python train.py --hidden_act="swiglu" --norm="rmsnorm" --positions="rope" --init="trunc" --init_std_o=0.0322 --init_std_up=0.0322 --beta1=0.95 --schedule="wsd" --max_steps=5317
MLP neurons of a small language model. Each row is named by its layer, matrix (gate and up: input weights) and neuron, and shows model dimensions 16-111. Each number is 500 + 40 x the weight over its row's rms, rounded and kept within 0 to 999. Numbers have three digits each. A neuron's up and down rows have the sign that makes its largest values positive.
A block is one neuron, or neurons of one layer that tend to fire together. Before each block is what it responds to, as a language model described it from the Wikipedia text at the highest values.

Verb stems and suffixes. Word pieces inside verbs and their derived forms, strongest on "er" in differ/difference/differing, also -ed in passives (caused by, supported by, known as).
L8.gate438:567496536521507533444478509402516468542420462495495430513459477513511469455530470490483442497446525453490582492446496418531510500429480529519533550499565515446474439498523564597482517445508505432471476521556423524548543485498565483472494511480488452482484495503501496575522515523442517591
L8.up438:479551505515475478456552522453525477438466500524499529536538503513505480501443396520481412439440519471506565496492521499480503528405507519545490622488516464476508494507529479552497524465547511545479469448477424521528500424505492523387512455512513497486498507529449472499464520503515444554
L8.gate487:524496513554449397475474498512470476479505491491527429508525495534430503459496512546509476513507515578505480492482465525489512452499541488523495492515519502514549479497466552466472541551553463473520520526559489563537413532532471497546470581509519553539412538521505391518518530462536534439
L8.up487:489481514445583466522530483538481568492517572488529553527506512513478487503571513520471540482465582490477546476518478477496420420480508465506482560538521520503487508528543425498509497511472521460500487553566548455564532509475463467507551532492614510525485506504527493574537539507466475431
L8.gate551:530493540492539516491464555542546421448512508463552443509456425547498502465499495502562496483466522564426391492500489516513535408522529526533436479565486480462512503518526521499463566547550585441491521470514477567519512468411500548604475477533462495468511505511521462499490540516522434513
L8.up551:499389467414580450550493514588483488527501495495551573450548556500500509484515537456426485543484469480476494428574513445588493479468461479528542502450531457467551487487494537502553471458507533550495537534473445474482488425473546512447475549460495493505503491504518517488521398506463533532
L8.gate629:481502537427561446499405531524535516443486461530446463485536522437550534545447453477453462552447434495495481584558546483512388517490492527487503511510513535448483460523511474471480528481479506489439445508467490486511449464422457486447563551541537519541478565503503516488478513490462524438
L8.up629:487495570497526495521406537499533487410538534487516484430501480434534538535430532418460477544447489513522482488549458478506548459511505460485554536409502477489493561468535430485534492598458503515535515512486555537534502556469561547492495495521532492503538465546442469440524515461466491507
L8.gate665:527533462464560476541463497498471563503508517568524535519505454484535522474490505489484480431438479514480448526474521531481528509463566439522478494507448508512511557479486534476425566501441485458473488571508492514491519508507486486526504495461503471419532460470519496527535543529442568484
L8.up665:474510526516493482449509499493532474464543465436506533426465539534404504523533450486529507496436577479590525498499522507526493553496489528493539454518472451536557409504507500479514538515536479530599470508408443541522458509455521477535501454488494475473439467524532537529509425482513491501
L8.gate730:505491473448490423468526474494554512466458500526454472518528486499488451485519451459544559469446523559503436491472540513541503437442471550497483486447514444494472448470500485517478485542505454441484494579533510558501470506489497491496609475469485538583441478468521542569618485482460467484
L8.up730:499480509512516451484465610512499526463493520494483548485526477553623532449488497500579490513466563530465468499531511554502539498429413502509491434531540422491529512519446490487547529521518494515544532442415471535512506543537500510475463500469521529509528569515512442548483431522481464464
L8.gate829:548479550429559551528465526509491484536514502514455500472541489541490561506370519539489514457497480536521467522530546555547482519505538432486501507551444494541547505472531471546508550485517539467462504496483573500468543461529461494499485519487497397527558462485429473499542468502534526542
L8.up829:478453415540543497495504496481547484453512505491501488530461522539542484520568400416542530451524514426485540576560549554424591527513469556484567496508478505583515550492516500432530593514452509496526495511560468567491477507554536517552483468520498525512456510464515465521523499551525418508
L8.gate957:525540486528580485507469459544497496482537474550485436518485507547464432559449511421548554528541573417526459480503507513520471531506470472465566519500524454488482536463536535538421484547499412452448397459575464500541461469513422535515490462514520542471457527500579446558517522498465458519
L8.up957:499582495465527469476445498540513452531484441531517561530539516562491540572481554499505525468390469486472550482495476532468512485545482513451473514536499489488504447540560539490504546491488485437521429509497557580504515570538545493552457528421510484560567521486542463497491574514528560521

Possessive apostrophe and naming words. Mostly the apostrophe after a noun or name, as in club's, city's, Philip's. Also fires on naming words like as, called, named (known as, is called).
L8.gate412:549404453513521459498523542495485482482479484421500499501546526524554508476507494428595594578465413613489493541428453452563523489495528469514478436477501534514479462485519492495458505477406499520543480559523499488533563532546503499459520549546527512468552454408482481490433500449525514398
L8.up412:529502496581476520492504540505566506491537431501489453540534485489519478509515452499517484518522531480497521508543560466580526462453447515453505520499553554459500515551432545440470520480460513531454526513623476514571602552481555454589499543521508549519473502471479489512427458466468518517
L8.gate562:457537479456490517479494498423515434479541571512505546553455496450518535575478439509558434485477470501493560478474512490525551485572487522440534513476515520487452410526491485452487516546548569497485535510552525488521466523485543509472529553469499451526467491516441536468484519485474558418
L8.up562:532542477476560494556469523484516522437545497477508460532445484523469546499470450544450526539524436494510582506526526513428503572560520520519474490523521473520485506518453559515448444533539522476450463493501497450493432505494607526513507456449565504532432513467485569453502495503477493491
L8.gate576:463473521470488464475487472482471518477537485507457459477469446468453525603382449532512558462521485492536423460464465559439505468394524475443497521474432514449446472497535523571528471464477522555511449503523523526424551539488533509500451587500493503468476521425601516526522534525536405467
L8.up576:481473481532497538511537515473524469522465514534467520499495495528480492495523509478455588515520469616512552446515492534486478463529431540566439444463449545463400461517538506553465498518470498510471547505485504515523534544469607479545496540403491505555485540440545500511555483477456522540
L8.gate683:495524561538575498580529526469504517491424502478464529446470548496474524488520453516536563522514501468526421526498482445467463527488501453535528470472577491556520535495486510453590509497557522512429542529439487402491461529470536462490491577568489489542539531474507520414508531548514496553
L8.up683:519551434462527512464476468514490525472476470473434531536494491540472500485450512454511535509563484536498485497468505487504499461500502486529490500468519501522472504478450509573514488488492583427501477512502490577562462477450504535467497469554439479515516535403489521524520503543521508519
L8.gate742:477453471461505473523526489436513430585494559477409394488512502408501447481450515492620487556488497484514489507561526488539502497506571465546557504497477567455470506499501505489558509507485482504498515497467528489551543454611481517462456518558466512550557521462498491468526478543537531382
L8.up742:450467484556470534489491460440505550528466502519471456482493521576484486451464540555491520537501491483524491461497519547556476472452512429530500409473419516541465524409459543505466480534485523535497497453527449497469530430498524556531486452532531475494543527468546514534493439469538465564
L8.gate778:491529501533501590534496560472496514484459525516529443471484439480511508496495488517506471485449542560479524414474523486454537419424522486581513479464446529486485596503564516456521548511546534428531504513591461465554489457556461447477501534507494513509436442436534470531486492521505460484
L8.up778:519481517514464520531395508531514473480547508526434474469441488508475455551474493505440536513506548589613477491467534516451509413523494431486524483539508588532492562502541516474474544556480500481507431511446491527480498585568445521523603489479482515494522471534516493440508552452494502448
L8.gate905:599499441551481513498473582501466477549467508480397486504538524491497561514533558469561499547551458498467486474473484441481549508430558547489537475513453507472499448489524504491417480533506516553533525459522454515476510534493506456480510450471481439495415571460525466549521471512585463449
L8.up905:504508537498514521538470514492521516529515516475476465451513452513541502468468512486531476544527468455507409454529456483499597519536471510512499455485497499510469452497588485484494496534381455514578543542504492488507500451460530516507474483540553450564473525508444505516512507479485466509
L8.gate933:499534536464537474477426496521507479506534492490476508490490464541532482497480547441572527433463496483474575501512532489504474485518497478535478473492513518589477510490496482531466502453487568482519502531581513579498478580463507510417467532431534489569455590473515511485501457443419482458
L8.up933:458409426519579511518482453526538414510505548540501489532521537467538608484497542534503474490520510560475545437537503493539555518500511479508571510525492415506459434516487511552503555446478477560531464595579439513561441473526506479550406529445520566523411453520483471538518523423446550539

Word-completing fragments, mostly months. Fires on the piece that completes a split word, most strongly month names in dates (Ju-ly, Augu-st, Octo-ber), also Bor-n and also known.
L6.gate89:517489493557491479498501536501500516546493507509508410471526495490539473475510585567522518490471511458508509533529460500525514460485489486453495465485523603466528549497622442535505422524488475483493518465512485442455465507448516530459499504563470490522514506513613424403604494504525468494
L6.up89:530532486459503557474490526506525477620499453449515442485466475458424510517576482422477500513485547509537473536450435529530525487512516554523571487455490525493514482462517512478470548398467476490471512513507466484472470493408465540473531478500434559503561435571614510530561505499554433480
L6.gate178:506459474512532542446435522529485466516482530507501513508524556423411446522547526415503505530463505493457500466572556516467541532473496456571459510517471546436528445548616451515539494513475496551591479512457489544443491439442502475478427515493458525493474523508510511538541484516423551541
L6.up178:496480516427511459419538526515499553482520504512484444387484525536510483477507489567518479383466509456465602492572537446537543499458550519511512455467460446527554369453524491455520469484487472512533552482534570498516579446464596596481542531489481467453503515521464510516425540544483472479
L6.gate871:488533441505523471476493507549465521517464494478525487549482478495482545505407489486461542498553498496482468491579434532547531478538507432560556524519474478510520474483511502549489522457547481554518529497449489470447536448491524522502509499484432511535550553475501541470482454531523486513
L6.up871:529493457512461519508522592536456477487422527489528504499514420517529488492431507441538592492470550505498521501452520467532518487452507542452465469546502469454537446452535498434567575527389519529432448557527485464581529459452472577524528515418562531446461530511567511526470505548561464513
L6.gate938:493436499526559443491543511528534578500489475475522455519433520503408582472390548561476440465498490546549476451497461367494475471444545471487482374515492476571485473457544543516560472515526485512478512376459511488466491446499452510503492541550477481511493521500448538475510502513529442438
L6.up938:478455602492524443518506524409553507470551462531543498493487580509488483450483519471461481474509576504582483482539489486499508521497455526535565479489511484577527599505473547439523466462478484523504560553520536549472469514511462532503530508470460504460476446505570543491492503601465413523

Word-final suffixes, esp. movement. Suffix pieces that complete a verb or noun split into word pieces, mostly about moving or changing, e.g. chang-ed, mov-ing, depart-ure, resign-ation.
L8.gate385:451468558477529460580378471468538556511530478541505451481467542515428489523516465503524476539467465531580527465558523463460516490603500490449514480481517510492497479479571488590526520537517471470510493458490458481504491474548435472485501481461428525507480560544560450518488499413494414533
L8.up385:469574523534610407455516483437544532454521587490519518544522408509506519523491526509483488442486536492466496488491531556534582461480499501468539453483476452416522502541529495468458461554593503503576478475514516479540504477469548470479485489530532515522548541533449523469566461484507501488
L8.gate473:489524507485573491405477530476529485474528429477587451447470592490473535504523507450489483541449473579443527560453474477495491487501536439495467481480521470442560449461526498492501452493523522492460532470456523511526492554494497476461475504485508524494474481536452571461506446590470468565
L8.up473:518550513521489432456479552520579492470545405495491511534520501514445514448534493483551568548419529461465488475527527485488465468434496508406480508505508519558521518466481582576422416393465537581509446552470519546590452513446487474437480536532520522548476514509470500472488457438539511551
L8.gate580:503534507443525513508514503446493528533435448530489448456390584448577472456493485472481468440458501496445482487444482562532579506497482537478436505509489436480563464459504492527482473455470531514521569512435530493528463479517492538535521465519483503536501460452489521582533508525509565468
L8.up580:484461542488550545498498520518534519527575527500529483555512422560492534483506420488455529452422534515526504470453433541572470489553523527532497521501590510495543437450458483522467489458439503578510469589517497426515420508552609511491563519478515417534547510510544458441576530514505598525
L8.gate674:504556484535463511475501452503450455458478601517538528468484559529407557470492465548607491470460506474485540505490503478476459523526488526484497504438500537453536460537458525510460493524503489538572551610510510567490510455534554480486502539454477444507415458432527521480576525466579535533
L8.up674:451558508488509613510531429509487494598518518475491541476551540487427462503472531410478534430466522449438500524513461479508457497519486547467508544562449491489502406451475513505506476556507522482518490535537453539526499505466507483581515514523455543508484505487567589504586392399476466529
L8.gate855:480545483485465439501496475476508522520411579474469495500499524492440517530544517496442508397442544470552491554554476529507465491517404582542473473461511467536447449440504567580499470562493480498487504453498497533542520504528479473460426523498455445509515484522493534575465515475507428547
L8.up855:588537587534478448493496483472531425490497568459485480535490561519586432430542437499478505458531484390459551484500548487540498522514504492462496544513559532477531428518447513559504552519493457540549450578427513450507438526525465479474474543469474465477547517561531532461503561425510423491
L8.gate876:472567473434416529535448462472371487506473518482576521429462537516532498561499531482480459483529501460494544442541485489498525532495462507496538573504512461505479492519547549504513536479505460492467487522453562495507512444447504474489482501503532554474459432429477484477502474487537431449
L8.up876:522505489416520551455468488513477505478527476508522496477526571472492436534486532527516495567486465440536538422506537512554494484526486577505500508461509466517493484522499512525516483572524476546477540563516519546524486506535493493526501423491394567523485521545546520557456499523401476435
L8.gate968:493589446528460445486512514452539474453505464432548489514498547476553542513529454479524498518445496570506480533474482486566475523435577508499412549482435479467503513434461541479478472480521507524555488512363471553539495532530481505535511495450531495512569475479467522483445504478464468490
L8.up968:453483556404475525447490467531599543472509504498476477549561449532443444524503546453551476461539454561424496474514451517465429522469523520496509528491545535472464470427520502502446464433470462539505564472510515479529534629455528559476477575513485522482490502516533532477512475510571494430
L8.gate1013:537519516473532517490472457403534463535518488534362490481553508463535532484453482474555522521523514454433513566566494495522473482477494446511542526468506551461590471491442507454484469467571516429498512540477440553460504508454480523442491561528470466586473542584455524549548459529480480559
L8.up1013:463502452451589478485533453457492459455533461570456491542576555503507521531526558487488477425504484507554511573509568467454476501445507490506551551447519496543485537453512488510445509427493544500449512556518480529523522432444534476452523544469499414467559544496407457455429449478519530559

Word-completing suffix pieces. Final pieces that finish a word split into tokens, especially "engage(d)" before in, plus endings like -ed, -s, -ated (involved, participated, informed).
L6.gate319:459515499523493520552474529470472472477545519515445487563479588552557435607457549563468461495454542499448511573575541523503499531456470490426512525473492513515502531488527505522454559434454564460520478546503517532540479519451460542537497430529529485538460552501499496541461470459497484512
L6.up319:606459506522531485537483474455540629532459538476516514560368521494503532523560479503435481436578530447468593489564498589508478462459507525525537459487554514531478474542523546477526491489494532511465508517526465502449468460490473485556439486455452402539484502458502570446482510510583531474
L6.gate437:536528483523458513484523589533560547476509487441538484539503514548492553544495491419543489475461484468574547481509581494549513478546528429465471380550555486498459446518482490598535471448461572517488521470493452487506521473531538557511526548529516517519433475559517565510510538525462473525
L6.up437:465479521519457554534505499492507473453461548486537500531449507546575459533591448528538524481519404480509499557560527484494397514553459464508509527499541577486563515486515516492482452479572443480600455532512503509565472519538470524450384445490500486506446469507580453525447474446494559517
L6.gate560:470503478536508521481494557489432457465559487481512534503457521466567544511479459490482510470574454552489543549503495407496584526494560465492509501491511503484514457562484515513502493545520473470541413619502509501435521452498502494559425566506514561507533481525441527455482478470485486481
L6.up560:536537515514512524604513488456536470389491438592499469500532559431522485481545493502409444553490536524455473564519517469490502510529541478495564463533573527540544457498493466508551446507467522562463487492556486486559575504494473470551515455477518490460473479516546490495487419470474468518
L6.gate687:509483479492576504468552543492517523465406516470498424539478463524502490489475532460504459532564481491536476487586452428450507456455484415477529527555537508496563520456524489478465497503460497552484506554529420507538560487493482537558400498467524589511504501435442541476572558520509538472
L6.up687:578505507472437474505480480490490472573511546486498487466438508571517522533482491485473452545466523515545500499552529454494491557508472544502482514493478518476540449538465555541462459506497493495498485544538442579544525514559549452482467528517511498493430466586467477465466494491466526507

Linking verbs after subjects. Fires on copulas and linking words right after a subject, mostly is/was/be, as in "(1947–2010) was a", "Jonas is currently"; also "came into", and empty table cells after "hold" rows in election results.
L8.gate66:500487507471560448475410491515509486438486419580504539468526532554469511551484451521529561459478530471561491564489513419521479502433502511545432511573494518474439491509492513456531452457539553445541496561463513495506491436474403552592456495527564457472443469533468512468518408530500457524
L8.up66:357507504535473495505481434437496515526515470472498501461554487495542517496476388443599477501532431507496596548521558551450458537466486472503443510512512496514477423548475522479522492476543512499520466531456568466410455407526472494505477440551544506467417389480506540516511524528487539518
L8.gate159:518498511462489547541579512561536448520580552495521485486563463564521476524510499584532427513478537461570542562520526533549511547500426545478486489519516487458561512479513446448506585499486517539549547484430551526510460433500499519566540425488542539608535475491496452458523530532536488482
L8.up159:583521482550413476456454487482478545560524544562508478411497489472484519530473491547511480509483512476421548493490473536542523488491494491510521544509504593457493562461514525493472466535487492542579464530408539466389434526501514495592504518503513490456399571485483496538530416492546511524
L8.gate165:559520503482479457505522500547452507480544469439475582550514431595495566408526453494529460411474504557487485504475477561468454485497494569439539440530565497450513502498462537465441513448477521536514474516534484449502512480540471373562519444467453523550527508482582525500523512472481483501
L8.up165:542476485490551464547459474559490514483488531484530536546501441486538469481514513481463451479454465479523562512472479494504418531465546538432479487515491503479535545541511548518456554586464571462441492471490489506496477469421432516523506446468456495505511443519531516463451454544499459516
L8.gate345:551481479519503532485583503493554508490472412453507532473510449473472535470501455475530469534507527518490494499476522586549489546550522519579476549520487414573507451488409434466497507490510492508451493478474490500525532536528531520440510520487474531520348517502525509544455531592492488474
L8.up345:533500479547580511503553523477458498510492511505460499424511491510490468484502454496513498543476481492527541539502411505514451554540503476443526544516483489517473538427533466515493484474455504514438462479494603497519544541546499516490468491423468496496547492554463467538458531463510539533
L8.gate398:501545501495513531514512451413435488565539490529520485415482544541507465453525446457555478463520503511501539502470612528486476576496502495487497494490551502573481498471476499432490514569496429455497455484539524534498571537551449473483433508442554521539471512522469482477513478484464505459
L8.up398:534512490501526562598490475507450475488481496483404467567469441564540425502581522551462428552477511456452577546518502422496538519549432523459405506525491523468482453462484598505483562496454514468526510417450483506468456556513558463504468455493450505498469486530468494443425425449461480565
L8.gate583:445509541520491551502483484509493509498521513523532453520505483528437423493424498494437525510459574536487505589438575477462430522430565424487535553512492540491532422520424503569473516455506504504444499463477543463524449505474557519534518427443465476533453515460517482457525542461416493480
L8.up583:405511551484502493501532420563488490530564499459571467464529456521490490491522468480533505542457548484539477565416513394563534457504441497487474516516538522421541439504498485481484515518452452470477458470477570501536489521456493530493503445451468496490515487497520451480468453388461400511
L8.gate770:526490542552467415447471563471456490439536523487480542468513496464479501428447524492506509479556454518510573567467509465499469449488498518494495508432561520470598507497538563579491482618559492432517536520512525525542459474518511512539515546504434525475416506484451511487491511509519476488
L8.up770:554518444493536513465536468468495479541481451495445508451503579532443454498390471535495511512548519472522504490448514501501507444492511488486468561486509547515414511505543496475489527435479392537497483411490528494534438638559478465496484611467510528453437478502537604499493508496530449459
L8.gate985:490511522508537584534491469564517517504506483513468490503557483472411534525498504518467518482477554521522553474483556429497536559527501439431460513454606472443519516539473528452551474455480478534462514390517482505443516467490476535468510508451555464466526537490489510466552465473449493508
L8.up985:520539446553531434523540490491464543412543526546464490469472480437484473484500492438465487612524488484466543499545548527502543462508486564495499486583491450494501505475524525432508491497581514452487552499459491491481501491481495555398463499509466551472477526468557459519581516447533471576

Subject-predicate copula verbs. Forms of be (is, was, are, were, been) right after a sentence's subject noun or name, as in "Ozone is a", "Bloomer was appointed"; also stray "Sh"/"sh" word starts.
L11.gate54:573525510499552627496479526555527437530544479473427419492422476507524542474477527412475502422486422530446459480499466506521526471513464431466533513480531480449543490406474473580467484529529517544441492464496475510524538503529495516501596444523517478486491500516496434512507510492515487477
L11.up54:528503468568561455459526467545553520490498544471485593483470553487498563488430401543474475512556436460485479556412541476403554526522455449502517497476453463494473489458489527513443484451488504425491489471502546525545586481524492489541490472504480499468499484521481471511474491490466521496
L11.gate326:474487505520530503492461551537452458478494572452577481520449460515443504467471495452508520503562560518477465569562459435523517580422577490497568534516573458396518507524499417487501533458457520457412535502551541506502525467484528506525525466477460569482537542582486520471518576448490449493
L11.up326:501493481469531463504475489502500544487462467578577506441502466444505441493571440630475498515561525380502502539522581470562551488529464558485551551455556463493517537439507561518523493443484497451512462467534464556481472543480543513510474450527504539502444467432492494490478583436560512421

Apostrophes inside words. Apostrophes and word-internal pieces mid-word, strongest on the apostrophe in contractions like didn't, don't, couldn't, also possessives (Women's) and splits (Mis-s-ile).
L6.gate94:458507489519558521556525533473429489501552471517465509516558469509530501443573532493472460541479538514489447451508438430551494463440438490483465510481490497474549539491515490484580421521576518541485534515449513500526467520484446538446431480406466465478542492427464483532527477568576492510
L6.up94:508496506484510510460575477426513554512491500445464505458486552549496489521516505500473516505479494496534482570595490462512496546475475510369465524473486531445494463485550415474514532485461519519486467538524438517465492482456537537558475503456534497470506447566462483499494513506423499422
L6.gate943:435490509538549558531490563513416502528443526489507455546507569485529480508508529476605507471502561480485554490505490473515482445550575507511490476596469517504533482448541483496513518544394543464461450588518503475448477505512461508551472626472508417543455481468527505527563515586506491526
L6.up943:520462493505462536471522513479472517470511513463489521523500519476509467499520431466515476482436481431510486531487516456525491494551475378446617518501546561536437394512506387438462485444457483497433481610468449453541491493481548563533423527502489487502528540533445516501479497483594505492
L6.gate951:605536457494522544514539488494505442484397458558521436527511533388572471484484502523555519501494483479502535502525510436551509495504505561484526458456423521462536464508482466464525509480486497475431563499504524519451456519471524524460514471560486459454433563442469507528560521444473480506
L6.up951:552460500507498579470518539446495528459478539483480441375521519500466562484513438537473520517518519487532556511532512543522528489484528484527527495470492525480532471476521532466493523457438464496434491455459519527439519459513527470506497500511484475499489426487621452504475520501540440525
L6.gate983:457426494563529505538431567484455531448486463521442568500483516605461457474454499452583556482457445525417489531530500541495578464543580470491489489483497495549500526551518515504511525466547481453439494550461528435494553504459462562525536437511459550488474530530482517529546484498548569485
L6.up983:533490445583549478556453423534526536504529515547585523453543553506504549480500472552500502452501592515499548476543453520564509470443455473491608571552478553486500570474543524474518454541493502458492532508504505458489534480487512518437482574520543521523472540514498523504481564539547503420

Apostrophe after names. Apostrophes directly after a word, mostly possessive 's on names and nouns (Arkan's, state's) and contractions (don't, couldn't), occasionally an opening parenthesis before a birth date.
L11.gate320:501454494466439470543512470551494443388455489510478423523428489538530556473477484491493520503593529523466538558504506540486534524449525449484454536475448607480537498536507479493537414520449502501497513504475436507507468527561495524545506403483522514471455546434534454539515544457522460444
L11.up320:524495489513532469450506565531496496525439452533498498599453483601510465537438488577473489549420502594481474450474525485500519501579564456492546591514555487509520484521531494482456525504482463566483587515463411511526474456531522502505507557445497466499521607418516502486468468456482487484
L11.gate681:485563524522532506487481486474505497444549543530503453553376469425443494537506500528483506485488532494546501504484478533511587441505513551549480481548499468474527503440531402541495486492484524500528549532467458474486481515382590484599529452509493488526550482490461538477473529500529466447
L11.up681:547476513490547460530507446442505457527477526472492464503538516583533530552452410469512522498479498492519475486453505548441584486500576517503499419466420497525444491578428511526438527489446528614495530454500480409529462492489482461496514474517475502509473505459482515453437456509525512488

Verb ending before preposition. Final token of a verb, often a suffix (ed, es, ing), that expects a following preposition, e.g. travel-ing through, li-es at, refer-red to.
L11.gate330:545480459473519496497464528498399526540489566581534470570477530529456512455471468528513488498462502460462494520559541472484435425512419465376447547553569557533519534461530475550440456517560530526481531448461474502517474497479560527520524480528508509541476421518525510517455438534469496532
L11.up330:554541504504483522526484629506562469496461457444505511478460507424466548501481430477458442491476468458458449484496479485431445460442438467455566492561482514551510484403546472560426492527406437507483507528468472489500449468404537546510600491534477455500412430452525512462557536463447548452
L11.gate500:503506553440529483494509523492505464435574466470484521478482511516483503524441484502479520466454518524537474457472445532496507551502461543420513423531517537428505427548506489564509494543528470448528505503526503549415482465460544473556526492557538515541540506508493524482511480463468539474
L11.up500:512506507506512514513452507471511468495549489430602463473496477467423502454591473487506533474451468479442497435511509473564598465474474582435564507501546428457503454514481512529507545501520572543538521536453557511538457506422514486480547525505507486519472507578534550531529554531460511470

Predicate word endings. Word-final or mid-word pieces completing a predicate adjective or participle after is/was, such as Defici-ent, unpalat-able, intend-ed, located.
L11.gate476:425518502504538526568428513438528560519506498510507469409522566543429535463514519559495458543456471533495498508513550421568526564500528532474490550490519488440506469536483598465471419538514494486531485475471491484430458491475527485554483534468540577504520494502459520516468562495529516542
L11.up476:459398506582551504473441505488501533467449519495497505545539507523459558517541482516557514484542450538448464437551531443523544497540523503446513527454428495466513500511544446492487536546474554532504525467458481511446485483469521530489499535522512515559529462555458465481518461535481515467
L11.gate1022:432441516521471490560452516467509512485488481498527506473553521468470464483483515497472438574474509536454480485533523425476538526501431537489528493505422510519535535518549438569480451534536527530489477482502456530525550508536427518523545510478482505435555445552494524490477528545517448520
L11.up1022:506557506492523488489459473451517543437533471458450488525497494491495519525590510492533465451506494589514565497486459520453599481512525472532606523537477477515565446495482496512476483538526517444515496486452602588459485480521488477568570515521571517495511475536462485465474531417473502526